MLP neurons of a small language model. Each row is named by its layer, matrix (gate and up: input weights) and neuron, and shows model dimensions 192-383. Each number is 128 + 32 x the weight over its row's rms, rounded and kept within 0 to 255. Numbers have three digits each. A neuron's up and down rows have the sign that makes its largest values positive.
A block is one neuron, or neurons of one layer that tend to fire together. After each block is what it responds to, as a language model described it from the Wikipedia text at the highest values.

L6.gate176:103120099138123114094111092058120164102074106133115122151118112087140038093101161131106198122114157134135086121119096146141115134070141122161128153193074081172144138116067088169111141112175148117060146142124159153137134124134149114102137033139104119157093112151147149133151131108131083133135140211106135125129091118160110131140106111095121088090133131116149121114130126116130140125158175140144180123130116104132182121134110153170133089102145147162127178116107147148151156149103105051124065086064084127178079147122147119167062172131133143092101187081120126196183098120152072149
L6.up176:144098093152126215191059161156136109095192088136052162156137158146127118165116137180161177138094141081161094088146151149173108123153169144130093106203117040085174199120126151157163117204095083196074133125080113091149184158072196123162143110128150087146135148177128048092122117157135127144162132093104132142120154079061174103124110146154090122212178137183186067145163158135145125076137147140063120183138120096131094092130150146100114106073121099133113194095122124136213132131166139144145143069120106128131109128092079136081120040100106086107205104170122103099141122123150093158
L6.gate257:083119162120187104133105158084094153138113129194096102133151157104140131080125118190087143088147152173112124123148160134098098181145147123162116105201089161204112095142157071079148116119151154107091124137077126119088166117150068142101101171186088124141114114149135189124060071143133144177127138126113097105137103170155139234200154136112157076132116108139151100157179146169122185100154137155065135157134147098165155146109086132202097086129065179128149075153123104142139069077113115086108125142111109114157110199105107097092104164137098131133124195098117142128120151169135154143
L6.up257:145181174084117057168100140094100134186138051107163164150121126114129156105128209158037151052197192089153115081199113157086168122135090122170102126165135147106116136116102109109131126118050140104122126158125152083124094072126121108153135110123133145133117128178108089153179060108111142130075118118131137076086144090161166147139119118103130136149143115151121130126139119084124131023132164121117149153114146129093169150140143123155066188112128177169149149136186144124194154129111158132145106079125109127125128120122132095092118165086159058113115132106082158114105107083133103160
L6.gate375:126102111126136116056086072107134150109132127139150128112147147060077111142136077139149137121093214083167092097169106138206066195133073140149137104133097073160156135086095092149124168166102156135145126112125203144149166067117127158053128103110108152161179126188149119094151095135126129052156099177133128115123125113145136069139144157135134132101132040194071089149158175155138156094117160113055120056153098084163084187134155156125102082046135145140116150059072067166163160196146131109055107136097126124121090176149122158143159121176146110141104102115145090066086169146143078159
L6.up375:131142142116160136137113154075086140119140082178158136160166130140117103126106046127131097120139143118118118105160106145169133148154166101176170147160105118148151143097086083088139105157171179137138132090158142139055074109090136121095127080114143142133179134085132122103144076125116120137120176130208164103198143121131148100121099108113129126115130098153151118166101130146113131155107144058081183098186065083150160120127118088069151046058150188108105179132094110094107184188115196096207072150138147129102086137200146146135097110118151134120133158076123127125148156164148066164
L6.gate573:114164187044132086184101215086097142119074105108136115146108137085149142165146071144171111120085121118113138090099023114165127097120161115189109100174092117123135152108090068120107132125117090151092108099104150105075147093091128081155137126146193110121123158099108116148139090085124107096142039103085121144082160109110071167104125152140090107158112096146132130113173091073166156083151134116184130108082136124165074142142140121119144120187087176104129161114064116111201138133075164070115092100111102149118146155127145118148100125193143144135176114113105133115150176187091113180
L6.up573:091144151089143107157106174118105117180064118143177108185128070145106157179131070194100118152123111144129139154094079140128136089160147117161100150150102122123128090077103033114131151102126141135123157088085140111113140170105110109114146076066139079138147109123176154144119088075155097141159076116069113140103150102137134176136131107111106141147162115113100159111132121084161104097126102135119097126109116109177118140103145169129160139116079160086147209114147121107158144134104138123099042118100108154161101138135174134161135152174130128143103120126070111097173203154057148166
L6.gate665:097108096059138123098065101126141115094142190165130072142117141110071095083153123106110132087075094052134125124083153073131110145101117161160080140091124166177176161100094095185095103162106067103185095062135136189133138097093142160119051151106127048169119134137129125111157108143102111114154146082139112116158115177159102146187123112066165106106114118116100102145139120089198148070089114124149117100173102129148138119115159136129132095156118117156150081130138092095203126063165101097153155130102131164074166133118125113143164159141171107166133150167151102095091082094126130083
L6.up665:204124116130231154139146166101132066181146144132158177131060112111144111150123127139134124177109118113077180085118125127122049157102160128149069110106091112186121165077115107108132119162128073122116149093124153138096126117157129129058097162056077166112134118106119119123151165165155087102125135145135107093141123090128087117117082135095135140138094105137099163111145148107170086113148124136121152150135110090214132069136126140134129193200095181126146092184186103097176093120104086099149072121128115093143190150126161116106071084079164133186180141140155143040132103129098152164
L6.gate972:147147116123118101132163170094164098139134143125117074143141117070082101159160156138074164060110084117123105106120122121130113128138146145152086090102144123150115083111095107094132095132137170070123174146154152136131158140108168141070080146113139113164158113144178136138120167161065155159184044123117146135112166149141088132119093132124118120198114130174050196146102191164105170118117085143125162088192146084096082133103087132116177108173134114147145178117152112085112179092086142081144046084168107114084136160134101127113088118179151116113155137150137089140108111129106070153
L6.up972:135188090108114128124105187113079135093120093133081040119110113145115141090152148104136115155085092141148136111151135115129163078174132094170116128155105089171064105093123137079113112115161135068065123013175112113026145108193155064144165096172107172139113138122093162155119193141081093115135078108127096152071168167114104078159196134119177109134129117154121154136202181134118079138124151166128161110139093099121104113119079189085143068171131125160095177142137111089099172069111138136126120169122124100096088159120140156146124218170120109124215123158142135135147107160125038149
L6.gate1180:103117117150148117109116151192158128148125105067149093118086108131158077166101109072121074111197127122112166111065072160197156128183065112144112183113127113101228129071117129116081123118092162129170122133120155167131090135150165165067133088138156133057149093090092112158133036129179120119160118095175154126082202148145109105105136122172111100119123097115088117093174109178106131071191101136071113102153122104095099128124142116136076147157093113082064130121070173070171100118065129123142120121170124110081128102153122157119126126179145115134109115114124118093125109132119126147
L6.up1180:135114141098158123109123145130137120144060134150156119092082121074087163168116156121080073147130120152096116150058108070199112150154125114154098100179100075137115092152171139064125133146098099112183117174107072170121084119102119116148089081087111135125128125133158155123104098168118104109116144108199136127174193146180141150165134116080135147153075097127145121140088084120181126125136189151121198155107159133126117164117134127200130126121075133111139145115128166094161148158117142151117090081189142138178164144169131124128153113145166082104137156118132167138207159151108126113
L6.gate1274:181142185141113169145144135042132155095148078140149077178120132121124087080101135120170143203143104137109086116147171093133141054194179154211134093105089115127125131124096161152141118142152123059137137133130102181131141131141130159097142190164109113217165136149155156105244133097072122203098113189118143158182110180109099139134117134124134085175086085090107120132146167163158123069167166204100143124114139049118066167157190173139099144120141158116154135148123114151112125175121155136078132095125096096174122131071152120148078120123113180110174131134150117183160151122109105145
L6.up1274:101105154131117164106136083087119131056137093118156110171159130121097052113099080136099093140107136136171095116141176146118126107140133085116093110141106119122129157070152156124133129133133141101137200099131128163110134080114144173138117131101144133165130124127132128129184131075101089196091177116117151090143139123165107091157174141127142114116111132155137105132182158156114166070142069134134172121136175081174114085169166129096093154144108104156064171111123089177175062095133179092122142112105147103144110156135114128124043151123104058146149200128127120108151117153096130141
Responds to: Abstract head nouns. Ends of abstract or measure nouns heading a noun phrase, often before of, such as incidence, relationship, turnout, reputation, career.

L7.gate170:140131139164097148146159120165159095094070200174149154147029145062145119145093102175149161102149102115082131141143138100152150123106141117131097177101106113103121204140114142122118146118133136129158085111093107153161133163123125069145122158123113116139039166114119135101138052159118106158105135137079139107098064111124133174130119090143163105108107092108076120139106176094107109189144109150115146166111115156103134064162082188112091105090183143178125149083131160126149120141144089119155197129178142097113136128133090143158145086120106122119128139092172175132108116114113123114
L7.up170:198130137133105154127147147084145099170109141120128123104117132158101054143104141162131164181057192082138141143064159132097139128117084155082076130167111068124049167129109127144134096134132137092150103128134120151146097154152154156146126167141103065178138202049085061132133123165103098150134099124135146098106094089091101143129189107093175136113123096084170091066082137130103089146120119135099115078154142115125133124058131127169127104148198112108176199136144159144095133142130133175114148114162110131100116179064144214152109170111080155111142161125130188107140159170182170119
L7.gate229:091129083108097132184147116161104158091080145127161137139149122107098173061138104153137097161114148165139119106150067094102121152119104090118049153145144136115131094124149071110143118141147135100091087099174117169097129102192154170146111159140141098181080130140110137111133078152182169125152129193031110127100150217102069110094111157115058149107090126094113133070164154139118159140138132168073123083167089088133150086157120163088151125116199101162118172154189197118096168160176081154109151096099171093119139134101095156167111113136151165153092159111099150085170102058172054097
L7.up229:106079083161178167161092104157143103120160171074155144101125079122146083123145170137123151154117151157136080167099134130076018156134156140093084138194123120141155159140134101123132091152153105144111106130075178184088141087075162187138135179156105143062116105111100111092120089162197092139105156113105103102122107170107110117112172107082174175123154117118133112114137143077086111172135129126144143124113184133005172115125146158131094128105083146138121111119100143145163132122182117101099122132105122144160162082085190178171129167083168090112170125150159138144167134127149081130
L7.gate511:152114131128152124109133106130117080113109142108107116165176103087185100113134185112149158155159094136146065055108153100095098051119122048127149152119103160142131136115123159121140115156133133109173120102061132102155171220117096145132100125123115075115131081093109064114104176152188148137128117099108106046126133081152079106143098133094118099152132124142115092141135126160117110108189140149138167095167155099113082113098180114171102125134179102122106128079130080133214130115131155061139153062118151145150087140132114147124117163151143096119125178131165149097163135204132110153
L7.up511:101074090101151038111142095169113090081110122181114161174137159189166080102107095150070134141208101064168112113142140188156107167153161075150125130144109133153119139127129145166120098163146185118198157122170149111129097114170124122131128197141183105166126182131139084130134167147132149073171179109138137075109118117096087122172139121098093147148101091153146105163145188106171180097151111117121176099173174061177133127091085136126155102075131144124132159112088126113156146086146162181181160155147155073099085220128148108070099154136080168136087165110136084129157150104121144133
L7.gate708:145090178116078084105055160114123158112084177167124163111120108073107144125138165183120130133130186156159143138115140140142102142162097102132133133103084135181093102109131113083119122095097123206092128102057127172141153167145128106131093129080172106157126116154101107068143107138135053116116017145165151137072119149164135120105163129077100125143085100084122164111152153183134151143109124138100175124097128198200136099172123162143110162019160141122132170149109121096122182144100170102093144130150146159113108128066144142068150122127144119173110118140161102149138141119074132097
L7.up708:131155105101086096159106120098107083094174076148103105131165116130180104160140161102099149122158120117195062141161123098130117121097166129116101160109131178185135140148150137144082109163185138175116141142171151127138116071142107093121141057131118103116154129138112127151156131118096159097118129128132102137069165131118148127184090097127122177124122099118200063188110113128111154174113067066111093080159107130093118197124118157123121125100133110186080075128106087126174095108164110070173154125128117139151102160106146126045108158089080170137136137194159122163134166106133086115
L7.gate731:112099157155114096099085126197105153181097143102123149174126123085170081173198115168148145148112157126135104171160114098147141154124084100166098157084086176084154083159144094150089113132139089138084058132102103140131124157116141160140067113158195145099100170095075091141090109141145089066116132145055077124162140066161119120089174114162110129133123151123114114120099090168145105128127090089094171077091155155147116060143144136174098128106172097114125190110103160137123068142109154078123088159083140137131135115059100166094126099137111089119159141151098133123097082118108172101
L7.up731:136082084125085138139148147135144070126144142077090073165124150186165135157095092187125113131150081138094074150169128085115123130165138115141137157190119168111135166191134163118099143207160123165075157135094160162167075106152123140089168150119079136085094159111145111146179169097062202087052100087102092144133063125123092125147125161095121143133135094102143134116106105171139177076067123110122097145156079131084104135113138131179107146059146138073113111202124091146134095124123140139093148125096131121144143081133138127146100128113148165171083154135155187167135195133054076109
L7.gate1341:056120079092094189110133134139116162169151148097142165157136078121140125082102082131204186121154161120130063064139093127151100087095200081112100110144073137107143147157145125124104150185094157173133100082133120125077117131106093178097097174137146122072134088102109152150108123179119162067123105110137155121131097172167092117095145190107143077115128160068112129115113138129117150112144058202116046132076155177096197132091081087103116121135104157148115092153096132135177154095170148138160156072158069062094056165106128095167151156173138136085176085170140106081158133166135158152
L7.up1341:120089129095117089113155095154133113134151128107119097168089149050191064182154181128086063130159148099111138102202112154073119114152106178156115101144148095166102132134102117135190098146125145157115203107200132133157107129124113144121132122148135120119094164109119144156063134108097119092129106114077141079083127104142166150140100126170187097169152089119097140119174123081099137116154094113092087094154134109178141113092122135147125099125182118132111150137108170119114134127071126090139171128114071131084133087132116118145127140156102118098164087092132113148087117050137136223
L7.gate1347:159184086136131181139182170084157153121128153103132167169099172061128078141069135168156117147090166114209164117101181125156151110103132216109100153089118096095138118119116074187124139145100117133074136157139112135181091071163096115145132099132102108113130154182034113168156144163138131130153118143115077067125081130108102127151076075124087102176063097089129102134154099147158232144143106164118095098071087137135100158225101136161134128128197099092140119097136091195144092120088141087112110101138140149142169148144118094103134113138136152173101157139079142100135158130139127123
L7.up1347:136121129074086185120076137150109142121139153111153150162168095111174067071112191129142177117179044152150118204087171141103107078086138094104157208114108169200162126114124108105081150123172107125112090115091081159173121096107175130113100152122220117125198108136040140145103106127176131097126084123142117134131126082124160108122118137195121105119095118095146140113067109123129147096093123127132136091153110162151121112072132142147131079149139093166125148079058095093158158096103141105162127132118135140158128073088125164110102139095056087136169128172153148084105126110088106134
L7.gate1484:130145146145110062102149165135070104157070135047157139119108114153154101082155105145100122114125131101186092140097131162144143079163109182134125158078144084088154143118122147146199130102137145135150178103090108121144099112133162113143143096163111138145217121138141109092109122157118181068116126131064115138173079083144112137111145106098159156139087106116069129104130163123127150119132083121149128088177117131117156101154165087143116181081148093189150115120134228078158119117118086100119152133074114112119094123125164099174146160167138138171163087165096168096119122100172175174
L7.up1484:125188151076138121162178123130112115171060130090140109145105158118112133128110144131136192117125164067163105146088133168123123119168089057144059138091091165132156099124137130097150139108140157127073128102095102165131162181095150118162106193191141160148166095107068148152109129114147124107171072164102111109123105102166158113092147142078112130156067061090027123119139159177153115149104093137185148138172169203072148139130132110170145136106187085148101172098156179098104127131138053164114112088130110127097090153123114100135127161100151111142151140114108171121133143090059194093
Responds to: Receptor and technical terms. Mainly word pieces inside biomedical terms, especially "rec" in receptors and items in protein annotation lists (extracellular exosome), plus scattered tokens in technical or infobox text.

L5.gate1336:177162121141137118112160201195181061086100139133163072142192108094093085142127123120140100108150147136090117162125163087210112165126096098134130137163093081200117076142097124114106112124137195077128089106147089140089155108121116110108128100109164099155140123159119138096118182115060031180151080110147135102135145144123132144136129139089091146164113084127133172157149138104137162214115115127125146092130102101131072101081183141096100089143149116106157150122096118129167189197184215173077145156117156155090101154139093104086101129118101167127098124153147109155089135176117087177
L5.up1336:103126112072134144072152139132185111110062119102176042139128130093150080118197092170135082088167112151131158134093115134142133189076106108191106110093128060127071085136111164117099143183160143089167109075107128105137103129150165102130144088165151078174154114134083163091191127098152058125137107114133156130131099104147207123203119128149140147151152113125139115202140144204161103116136147154124137118112187102176126105123157182130126131135105136098110101105144082129147176143118199161125141151113166086137078048131133089131110106132118108126049079125142078093160194123106135131
Responds to: Abstract noun endings. Final piece of abstract or measurement nouns, often before "of" or as section headings, such as accuracy, quality, hydrology, diversity.

L7.gate14:112099078091152140105102161099191150149092155126173125129175130156091134127111121135097101183074074171110120084144153103150134142124159090112122102171139112170075114138147144097127185126112159095111101108082114099139084176141111113118076115081139137186082156157151117138178161161093100159144093066095083088140136177178063122126126169138126133125163054140164133103068182119107147128119142110143090103134189175126134128124132111127152110160080163150100100116103101122133083191115145109134097097123178091142121163101085127063105177097149141112074121157148085086152144122173123144
L7.up14:122126113089049142149134142072169171090141115128094142130148118151110106165083136099125123131129133138138069133133147137167166110112140188162096124149191131143150160098088094107089136087142102081159173131102184152106085142164117094094172122114138198132150110138133165112183143133164154161097094092084106084081133123154107150112147151152069156190076117132124147166094156131102127146143143164117169111176162127088113123137233157167126163132196160147098096141100135085116101163122130088169144175104139151114145125133138134065124137067119139111109139182075123109160127173126138120
L7.gate142:156117115104108156141144094097124091105121085118107000148142107077119187067126137118179124151118083095114127104056148148164195108076149099117124137179145120165127133096125169121108122147142158136112113085137145181107115114148202084091101130165204131233119154136131128090095144138137166154125102116177070097138142097114070110100108115148137122176110123138091109092157116124168117058210188163102097180171137165148133099163125149116150121139109087127162158162136147082125119110107166108125105118177080094142149140150146126102047124174061080077140042124126154146159119103127126173
L7.up142:149210136100128145102098141128099118143107135079145095083172144155107173110104110130065138194089076120169153144153145117163120118168084160126119154125090085157200097131081157124112074085153108071139098084093134112174138098137130143136146068131138117177132171165121124185131108159117113149129105062174107158073143107094162155110137154125145121188196131122105136197151073158117148080147095109127154120112144135111124081105079122131122085100127142188078184123178140150083091077100097127149110068173110142116119102114143077112060126146066052080158140103114121128138111118161110092
L7.gate279:230157150126179142118136179156099083075103123110094151103125093115060075171090148119156129096090100136114151144099141128109147151159132140147095127145161104172154165120110162103140143169147134118150092147116123136090200179100124111083080092177153124143148105123154102186177150116155078053124078107101145070125103130121169184102163136203170097095130139107153082149093162164074150101167131119140133134182141104128097162182167119153089121158147177183107114169141092095122139139143146118167116187155157198078141146144050144096137113132076077140154134152167171151091122143180121142
L7.up279:125137133059066130060162171107117141148129090128097132192142136080136097115129123112163184128087150089157102132126132165185140170111180090075086111165110103085113103129116159138131140158226186134098152123194132145127118137109155128113145090102170164145103113080134087117097087090109071152205138163109098087103115125123117132136117164126132149144131144090059134070089124141179127097147093089198090117143127110100102131119156155085088138167137160149105150145161073142149088163137175124099120133159116115083095127096118175156112156135141131100099110111118131151093177108111146151
L7.gate545:106076128104134163112141127066135155109113091126121127124179077140094063143074075137127125183154156172115107083141150201094140057103154096111105070098071083121133156138118130129171136150128216119122129113090135132130104110163155106172112151123150150166160117101170190143154092161078074164125180173072135139105088101117096139058103110062127122106138112068156070122171150147109112116116111067113095146106073193101127122117212142161118104103070089093100168124063103095171123133138122123158113118102106103152058123115128121188088105176161225155163094146130089162105115128157072176
L7.up545:171120134134118159054122145148143115136145123101095128108184151129092110176114206150101175085169115155115101108101182100119090122170121140146101119112064126122105110155127148145142055132117109080171182107059099157101139128135141138161135126112115147171134131141138149120228135111147157181142089151147134144088086127131156120103162132121125094101161093136123128145098162126074096114170090179088121134196128119157118117096184164155133094126114114087145150096070097118114128120204116173185135110126110192141167090085124162134093127089108119118090135088106108108086073129128128137
L7.gate899:192108104110093082109152164168117113127115134099096164163064089129128141180117128102128140104112029107126092154119170108173102153123087112150133155102179123111165076092139114149150162147147198149194165126138151107133142125080107105217088133142131148073106085137121126139159111133099132063159105094131132141123157104152129110139104112068067118109079139116123122137134115103155115130158154171124058098117151078099110169106172206095126104135091131105134066160159104101188138141139209172157126113083203142151138152161123138179130135167124091109108122130126139099115129172082151182
L7.up899:079148130095204093133097116137129119195120146153076087117109145110097115143077124140099107127191072155090071126121155123171131128112171102160115069100116103143109134138120136090121114083157193086142149139159161137081133127119111173152123108101162112119122103183178179081072101129098133162122136160099102122142093174105049149129121144139125111143144139171131126143145174147131112101091167145128112104157149121128187107124124119119149044122149086144166116132038174079134126158114144192191148156113208052129166106114088072144131097099207182118102149137120116157116158125092158163
L7.gate974:095097128119149124122117145178073164143126137136140127119088154149106096089120113107148215128159140038093168131172124169119102111112189099145145112151104072132165128191134116125115150124097183138113109137111115182130118111069139106137128082139141168116145106102141128100065114138049124195058125143136123122112163116173136176131064168094121085120190176139203140137143127156145140131137107122175135086116131063139135179112115134121143087046147173107101108108159106113102080081110157115120062139161100145099156140164102129136145117122131164068128113101135112154111152135179157141
L7.up974:194104075171171104181123155136079093111130129158134125139104154165070107080176146162140113118113174142153143113171110119117136121085091131092096181159183038116128166076129154080123133130124169084161138118110114145132096124086150140108090083155209087168095142148137134178133086117059117155120138131091115154094106133125088044099154152094093151096096159132156098143154105070134128118143135132091069103149063111095133141160115214109116124125161141164112089168118095121150121101163125114108064163128105140133106104154152118135154127085133128133144185113143156149125092149114132140
L7.gate1069:071171091107140151083130110073107142144103123089151138116108144132070153167105105124137134112170113185166126072149114124127127162148170176147173107158120148155116125104097178100091112163118158153136087212085103089101113134147145105136084133133133159124133164104140116119151138102127135133120068095147211094201123154131140175112168159104127140101155098092029080146098136138122093177117101137132098164105194144106075137167077131151200144154127124144135141131109073144127169127095082054150123134127166136079141106144099092080138074108141108078172145181125161116108106151185139177
L7.up1069:135140098091161104156114112122170090137092140106042060090133170100155154132162110127088191175136082078167105189083144116136189112151091122102126156022124137131169146102081126086127104162096155124039115061149104136150110116147115103120151165143110130085175083127168162117060119127095142120167133145122159038154072169150095135125162107131140142117159157115080042104104091139115108173126147156090154108105115121160072153129129136126131143112145144124125145142121107123031120111120106120129132135084096102130130189122175175107157114095120153105125182152086134138112068118069106125
L7.gate1162:138109116115113063115155104056135114169131114085137146130137138121102146129142121143132158158152075123090110144080172165138135144122094133130158052117162094120073146127113126123121130148179170099123148168128101119140145141119119114127141114117168162167174181118107121157136163093153088151177123125170053063124103142131104095129148127149155151107157130112158163124147172120114121164185150151121135099206195115105149098077138139156148074169153151076101108159115099138120163146121160124131146130140154147085142139112138129103091144123153143137099191139130145138118146126138153173
L7.up1162:179139115125090114098153126157137123130111155170136132144133112101154161139181167166168190149162125131105155162160143117224118165133084144115151110150166072070130124141158115134138090164144142071110133134093112166104170184127167192112166089094127120138125109115110143075171125103142091058114112154145084138112124062183198130159093130167149098178120138130169121124153126178153164135116155094123141080085165115177137151111115128085171082104134143132111079127140174128124163138097103158133171086096118119140093134109066162138123123129106054110075129089139150152164175157081110109
Responds to: Abstract noun endings. Final pieces of abstract or event nouns heading a phrase in narrative prose, such as the endings of tensions, speculation, controversy, collision, and rights.

L5.gate1134:130079130113078101090113103098105136104116160093116172138104109131077162075119123144181152061098152129132101166119116115139100107123107111143093137115112125160139088076120134132088123132165145099136097059070136097106085106158122142057127159105150089108113144113105112122090181160189143084148125105113047073081095140181132092096131072143074115154096068126142076120167082112139077140122099156046123078091137117163125119174117124162118146092146106173074124154116177156136144101184120131145089122123113146153140171062165124120088187173162121154078122165090179095101157095118118118
L5.up1134:116098149147061110118143140146148127111103150104145167128183080128103153135112130165154142089119119166193089154128067099151124089110130112122113173124120059176158153115129095108151135178138093125161100099112101131153129135163092132142134121105165147167136101114126158166138171173149135112147162111132048121085154090131082155150160096120136150097136145108085114125182133165116111148131136122094163109122153136165118123126095104159093082152106164108130160107154166187134185102131106159107145089075117086115151165020130123136079153148110135106074151103128136038177147136132123111
Responds to: Mid-word scientific fragments. Word-piece tokens in the middle of long, often technical words, mostly in chemistry, biology and medical text, such as car in dicarbonyl, ry in phosphorylate, my in leiomyoma.

L6.gate126:152160107086064163128156130120125175145163132147109099182165124091061110117099146078169141093178171201159154148170114094138095154131181135091146174093046149135125085088110162137084072148141148151152121189051114106147129122099164116168082085063119101110100117082067095092065145143095181095118115141155102106069164112134122080108145082151190175109133103125162087092112118091122124150112167104130073128141104140162152121194137130144202108155169143135177118111122116088151105106106189168106120130143109149102129090132180119130147130159100119135137146126111102101142165130123157185
L6.up126:094181089135101106124122207117069188140122121154126081143112138143164145096133126073181110066113161122150162118171120128078183137191147130170124162095134104141122094081151134137149108146126107095129123127090090072089131128120148195203133090143106097055103132116124113123087127156149134178165095118139151148108090073160126093141118099142128189162105093106102067116165119095088107078097175129068103166112112097202107084190071152163108089097144136125132118142130146127155115125131150121157177146136120088066132162123195113121134093120166106105147081090167148120141152119159110148
L6.gate297:112090098130116133136109149141116091157087079143155117162147114118100138110119131086127149081127107111191084163142119078112103180109110094080177125094143129177089127084184101073082131100053129142105110116094129138142129142160127141127145070125138128121151125057107107109141176153107141078081157081138137126095163110154099185114191086138195144105120102140113149124117075113163171208199147161098136118142119153113098117157088169166117138155138062155174155139137125101163124154192120159116134120113110058150098186121138180137090141122134132164108156156175155120079118104163122162
L6.up297:123109088139150157117117114123110182156138188127185136116116144137052103144208150142120089158151130123101140076115099099081095204135096132178127154067117045133147078122160169104117119158116096085114135112141131111138145117100153143113160123120140069170119179091145130118133162110183102148111109165094061090134155120096149151101097066172018172150157133121115134110085140149110108105128129111147172092078134093164115117106085126125152100163146153124157129078096109058159159108109153064174148133135123155119071097103164117093151107162192153104177150095129102132107068118131097142
L6.gate472:158088075131098114091134141114142139087092155069156113142149115163106099065143157154130105095056137095180164182136103111141132093166130090100133167124108071122117124130108072122119090118198128110116123129092147108120081090091144148178162131101123108110088104114102024104038106134179163174164145119088112076126078157159109136110110052104151101161124147133131135123131114111041108093145131125111182115112128124142082062156129170153083115154180086125203112106120160155107145080178129124103095114147119119062132094129060155165082095122109108158130198119111130143118141104145070113
L6.up472:155131064089064058163147114075170161183092101145073124172103126060171146112154151061135120081155131096196132149145073122120113111180116113147157185126144156131072088118155113098081080156173116129115057101096156134184096127117185094142148103154181114154148103123101052109095124129138078108151151142085115123128150170148142119132140120117131096142092181108144128124181093099150208180156144134116163143125137157145102084195117136196173115091165159134145160128133134086205140105167097123104105116133127072175113090096153098103164094145125127149112164109094147139160148244150079097
L6.gate491:108135174183155112096171153150114104145063134110121151111172102118095122128196148148125112126134132108147133115129114092185139085143200071210066171143114110191091095140137165078179117139103167179161158113073142106153130106112142093092116098106165106069145093141132147169108138208212109151096133186132151116104132141126084155147139070128115093178141107123079105144129034088150124163123103165072146136138098196103171133087131147126109138112157141161178176097090132142167179145134102140148155177134093088071102113074077075122207141134117084190170143085096122120100180129146127177
L6.up491:167149096106113093158126083105122158152084130142148165122063161120138146103091112151159143104167143090125111125136063091129089099194111120132124088152059131141105110099103114153157138126134144128135133107107099161130114177113098099102123111148160155143113091108085118116144127101111093114171112080101144180072091177117175146132149124122074074147142083084111162098151147115128127151133120082060161069129116149094143119168108159132124115103138105147152097062084103139096163172181117134140146068204170075125128117091124165114098142124101169143173089145104114160148135113129137071
L6.gate670:186155120104135144122141169182098085146117111132089121129166097124158153085187125171137121092126150162123100200147172152121129110148054110181111145113117126090112098167100148096096087138138144130111106127099184113166109089101152130123154081134169140120096107114102108155125105132141126106122097107085147104066104130180185115168116094105127127128146109094113124109141134191073120135120155159129091083149158105122105145125136173096155120106169119145113081178169216118119146145132141108191187152117202077139124167112108169131087089157146126141114161143141072130132142135114057109
L6.up670:164129154136130116131178167037107137107154157105052118160131060122124150071112088163192120134164135151184149171135151098075096137069137150161157152102146133083154110141119170088161176144147135191107102133093109136156095121054123131131138076076135168155161155126093020087137141122135142137163126144158106138105143125132117070081093128138145177146130125124107176113153143066146116131093152148097119082121080182106120134137139146190166095108156085152113125071119136099139056161113115132149139152104142123092121129128128144126160074113151078173155073181135126151133200104123141120
L6.gate815:115108104080151104173096142142116195150063138111143125124136078097129137105131141142134108087100148118155177170091119092111104138138145138144149133073143124144136055108150118085102148102211177107182073092134136103102177109125114134105163164128093106159095124118086086096126112111151100131126139112104091180112116135166109152139113106165116135133060090109059138081108156175161131186099116082059181078144107150081109142077135182141115118094119144105178128108100118082127136093158133065183133109154128092123088131139111155112133102095119112151117148099147092171147040102115129069
L6.up815:153161130070100129162111130175144176135060176123143135150114086082142133134116153134185092105128172107129134159124137118187099155105095145111131092093123123141127107122154083061105140081154139090133137141105105121146165091090129130080107173133166074157116124068073104109138154119166107096141107041008097169139189145129141143138140098108108173168073109151100158141099097099162133145101087146107140084148082119149111145076127108117100112140150137111165096117079129109148097135193112066163087093158191085145116116137056169143121115139115155163185173105152165182112102148113114081
L6.gate897:182127106116084114090165102081148116156076135138071118087181073089109144134109135172110121116142153163132089165105140131129097225158157104105153179102109126154173125107174141120145177138151147132144130140127084165151086107108056159168131057134136112153112107110000085116125163124156125121144164141186160149139131151135116128084160101134103086109079143066139154091106143111150173135163161121135111154178135125165138143143102110128116105113124129185154116171157147153201112132130150161116143107071197077089105078131175140110155153119149107091134165121099132125099125150105148183
L6.up897:175116114102037144155134153158171184113115181146124142084168104079113069091142145132123176168085157112153147120154099053089090099182206057120138242133128141097163129088090137128114086088087187072158123091140138105184110119146079165109133175117112092152099131104099153154102146142152065165165118185114107186116124130112065132163151154132067175194112117109105100156167161114153133117113095076126167123123151115145133147134058123109188129103127125179159114137124143150092126156111148134092144136109134103071118121106135089108126108126093134078131159129122159112114155173149141191
L6.gate1505:113061139108136069110142153135132100159116105129105153135121095158095095134157106109098068082117098175133146189156084133181069134182158094107132191113163138144103105141105110155103098120104121096123134108072170093124187086194144128108061098101118108124151126181083107191069126130193164177129146167110121106163089086169134088138149079132065086171130058130117160113145206136159094080165145092155102115107146160150056125101105168209148160093114109170113078137127076094113116136143088107098157151113172121096084162160193138118116101126148095150111079142142097096092111181142119138
L6.up1505:138105152045061122167100153089134076170110129098128163177116109126119118128096116103127098085120128099171157144149117103125123131158114181106102152117141150121117091178144084160074128168104155124121094146099153113108124125158196154171162132074114118149140158113074104195115134158122142122117165085069115108134137109122050113090157085135134057150089188153149082117091155121128148103177105150133125101131174092118109063169115153103198124136135124173112089142081095103089183135173104103077110084113107157101144096131169153159113153136076084118155105157145121077091115189139083103
Responds to: Medical and biological terms. Word pieces and function words leading into disease, anatomy or biology terms, e.g. died from, died of, cy-stic, P-select-in.